config.yaml
n_layer: 10
d_model: 256
n_head: 8
n_kv_head: 8
head_dim: 32
d_mlp: 1024
vocab_size: 3531
activation: "relu"
norm: "layernorm"
norm_place: "pre"
norm_eps: 1e-05
positions: "learned"
qk_norm: false
attn_scale: 0.177
bias: "none"
tie_embeddings: true
parallel_block: false
init: "uniform"
init_std_qkv: 0.0315
init_std_o: 0.0
init_std_up: 0.0315
init_std_down: 0.0
optimizer: "muon"
lr: 0.0119
lr_mult_down: 1.5
beta1: 0.95
lr_head: 0.00517
grad_clip: 2.0
warmup_steps: 200
schedule: "cos"
final_lr_fraction: 0.03
batch_tokens: [65536, 131072, 262144, 524288]
seq_len: 256
doc_mask: false
train_tokens: 564200000
steps: 2686
dataset: "wikipedia_en"
MLP neurons of a small language model. Each row is named by its layer, matrix (up: input weights) and neuron, and shows model dimensions 64-255. Each number is 128 + 32 x the weight over its row's rms, rounded and kept within 0 to 255. Numbers have three digits each.
After each neuron's rows, "fires in" lists the words (lower case) most often at its 100 highest values on Wikipedia text that the model never trained on.

L2.up194:113116093133141125114070127170136092135135162126128146067145186114110106088153113134122195140108111151120121107109066162153109134142153092121155105136113100070124106107111158089124148044143094117159097130151111146115140078129177141148043084153138138146136118101082125199070124178138130186096138102192131171141151123115130083116040134147156167123154087178127114130140148141192125155053101138116119126076106149100126155115116160112167136128191087166092155081137189186139092094174108134126152190126125190124144113143078063101159113162102154093162149177170095163113113156188094176
fires in: "most", "some", "many", "among"

L2.up831:122110136112184138170050109055127156150175130159129094085144164128097175126140107059145171124110086156153185143154148140101117146067073111110092101125136120110096138069164159095115130112124072079139076146128122090156121109106216143118181103117130070148125178151144149191136109137153108157163154117167148147140148178114139118131151130167121135151179123112101139105126122101134140120098169138171109135147167137062097081133127150154132134156141134151121106137165131126142150129142162132132119124110165097125142060103160171094189119130159082127148157141155137117094075132125099135
fires in: "is", "out", "was", "part", "been", "be"

L3.up396:104089108120133132143104135179093088175136110167135173142119145076139131121127074163185115100165139136151114175145085104168074190143112151121124159141125133103083101149139080116084152140141143058125118108112131122117157188178148155122078095161098152162199143078105112173174138091104166145111132071103129106098085152115186173143101108103118160034159132158117129151192157129120139168093176130109133109083131160147125126119170134081093115107121177094081117147156056193152109114117151148192119119118149106081143201130115125081122134104104125163179158144147111155136121066088147122
fires in: "railroad", "well", "limited", "limit", "ammunition", "valley"

L3.up17:078104111136120151127179077104128112145146099167091087132141097247133166091148142102101130121118125115108108097126162142108140101093129178143122130086161176115184128100106140153116147098073094129083149072074115149187104138170088101167100149173102138175080117153139132118189188151118186122161126132147132134146202167160114157131087099126161086113216113094137085126183093125183084139196094136124146099180213110135153136123198128152114154133131193129147087140086104139175136085116152122111154122118086072113165126118128127123128149087150149122182164107143067151142150173110135135
fires in: "second", "first", "limit", "limited", "3rd", "23rd"

L2.up727:098078180154113155174109117120092171114160187115118117105177146141133157100090185075127132139113139143156112089068087196051144151158154137132135167110083116153126134103138127136116169109114128137111129151097144137100069149130138131186126147098137089077050159109113084127135098131084124078157134146178152113053085185100141074177122106071180122127123138138099140143131143120133104133129186176140141125199116118129099174070162153214141051158087125037157127200134095112090149065142127105192149121096150125140111132135141067091152131112083163114142143174106077135098135088102110132
fires in: "years", "year", "life", "war", "died"

L3.up907:117163144129143085144130143088145127106117100147190154114144117090126076042146117117124168081172116120172153071185118091102185120186142145133143119115128154115183045139171134127148137151083077095120179124088157105159178128154180167185110131183107075151102090132132094131119114117139121094137147153184136014109112102117116138126102123147148098097119109103148110160171077158141149123186116133147122106144133148129160128083089134212087133139101121084088116165114078060189149185115146187130136122128104176185150157147133112113104108137182143159131111143153168177096146084140145074
fires in: "second", "third", "2nd", "crown", "round", "christadelphian"

L2.up580:172156111122099162159099088171119158144139157127119121121117133128202098094169117151124140110108165108098181085131135131128146115122133139110229135132133107101082117179152097146124136111109096124151107133161080094114092125110067172113137110125129076154091142168184143069144123054151161149108121136098121161140111144205120092187119128166128112042119142112124116098084136108115177121108108140146100176156143107143139093104144096114072149066074106111110094156167118126075160134117158172131129115137129119132100147122146084128096103123122113106146115055166078168213044194135125186
fires in: "a", "london", "her", "california", "2001"

L2.up501:095121060108111138150089066115125125129154132142140080119162110164155102158086104133143070143076127195145168099054107142115099104166063150106171204136057081152121101136120153130138143095100123147144041177086136133136138130096109108101185156091161106188143073162207132126140114164111146122125157181116188089133108130127114149135139126119056127135078132162116171119182090109098123115167107093184095118117081142094088124155140175163113097114180105104119107129188141132138173123160109058108093160161158099168189103160074116118201100087127126127157194103104095101150147082096092122
fires in: "1"

L3.up299:166112145085143065123082207117131079083117141137128142130140131122124111135171121118172164109101090135158156138037091199144154130136125113149144175147155143154138115109187082169147112135100118127175129212073126121109097062144110117138176131105069096168118140163131107163126077135115103171156175183138081114132145054071156131166116087096108114136152144123094121135201144175091155170146157134095120134151078115110190115167164163133133124090094077169158104139158140077183098144150150130104134144125143142069118120098143072136108157162077180136140127159105075103171144113082130116
fires in: "when", "with", "while", "after"

L5.up798:182103077055105124111095121145186163092147163159114099127167141210166105121187117102070137153145138130164138165145123140192142109150103103111113124127130073107129120181112145082076108182151169135138174163161135074144081144070197190129155074143232129145128111157143106132119076074115110129074204123140097105133129099177127157086129109131130110145115117126057132104138146097104123143094104139130048140163108146102120106182107119087140086101159126099070124090157139141154131141161096103102111102155075178127142100066192193137108110143147157136112106123112131180125172098123102149
fires in: "were", "been", "was", "being", "are"

L3.up898:132156066150186115078107097112143171137101142122112147151126171161102114124110054154100165097093135194187142101082160153174129170127118141109105131208110134114084066137147105131135146134127169150147150101149083124161141129077131099198085166100145163105074148103157085138053188099121104124157108072148115180118162072160148085093068074122126144123097142113090146071129111178110138144107160163130128151084126122132192108135136150139132080123129148162117099166101146114131130034143114192111114181139150093219200172061120089138173135143136101123166161089140113138114171089053140177
fires in: "of", "best", "formats", "global", "most", "largest"

L2.up84:114130154222107138118111132128137161116151135102197177123144155170142070073123119121085189143054089069073122152122097169150151158127137115125188135079150150121189183166116142125146142114143103107138138107075123136157107176111085118197109130110107127100112128088114114134115123147121092174109114090137133146087144116164119149190173128114126076143125125127146095165098168163144079101106092131122148167095151134099150117123152110116039058123141104152171106144068091154148109123148114200104108184108192157168156145053113085133158084134137105059082135140147189127133113150081179167
fires in: "or", "orphan"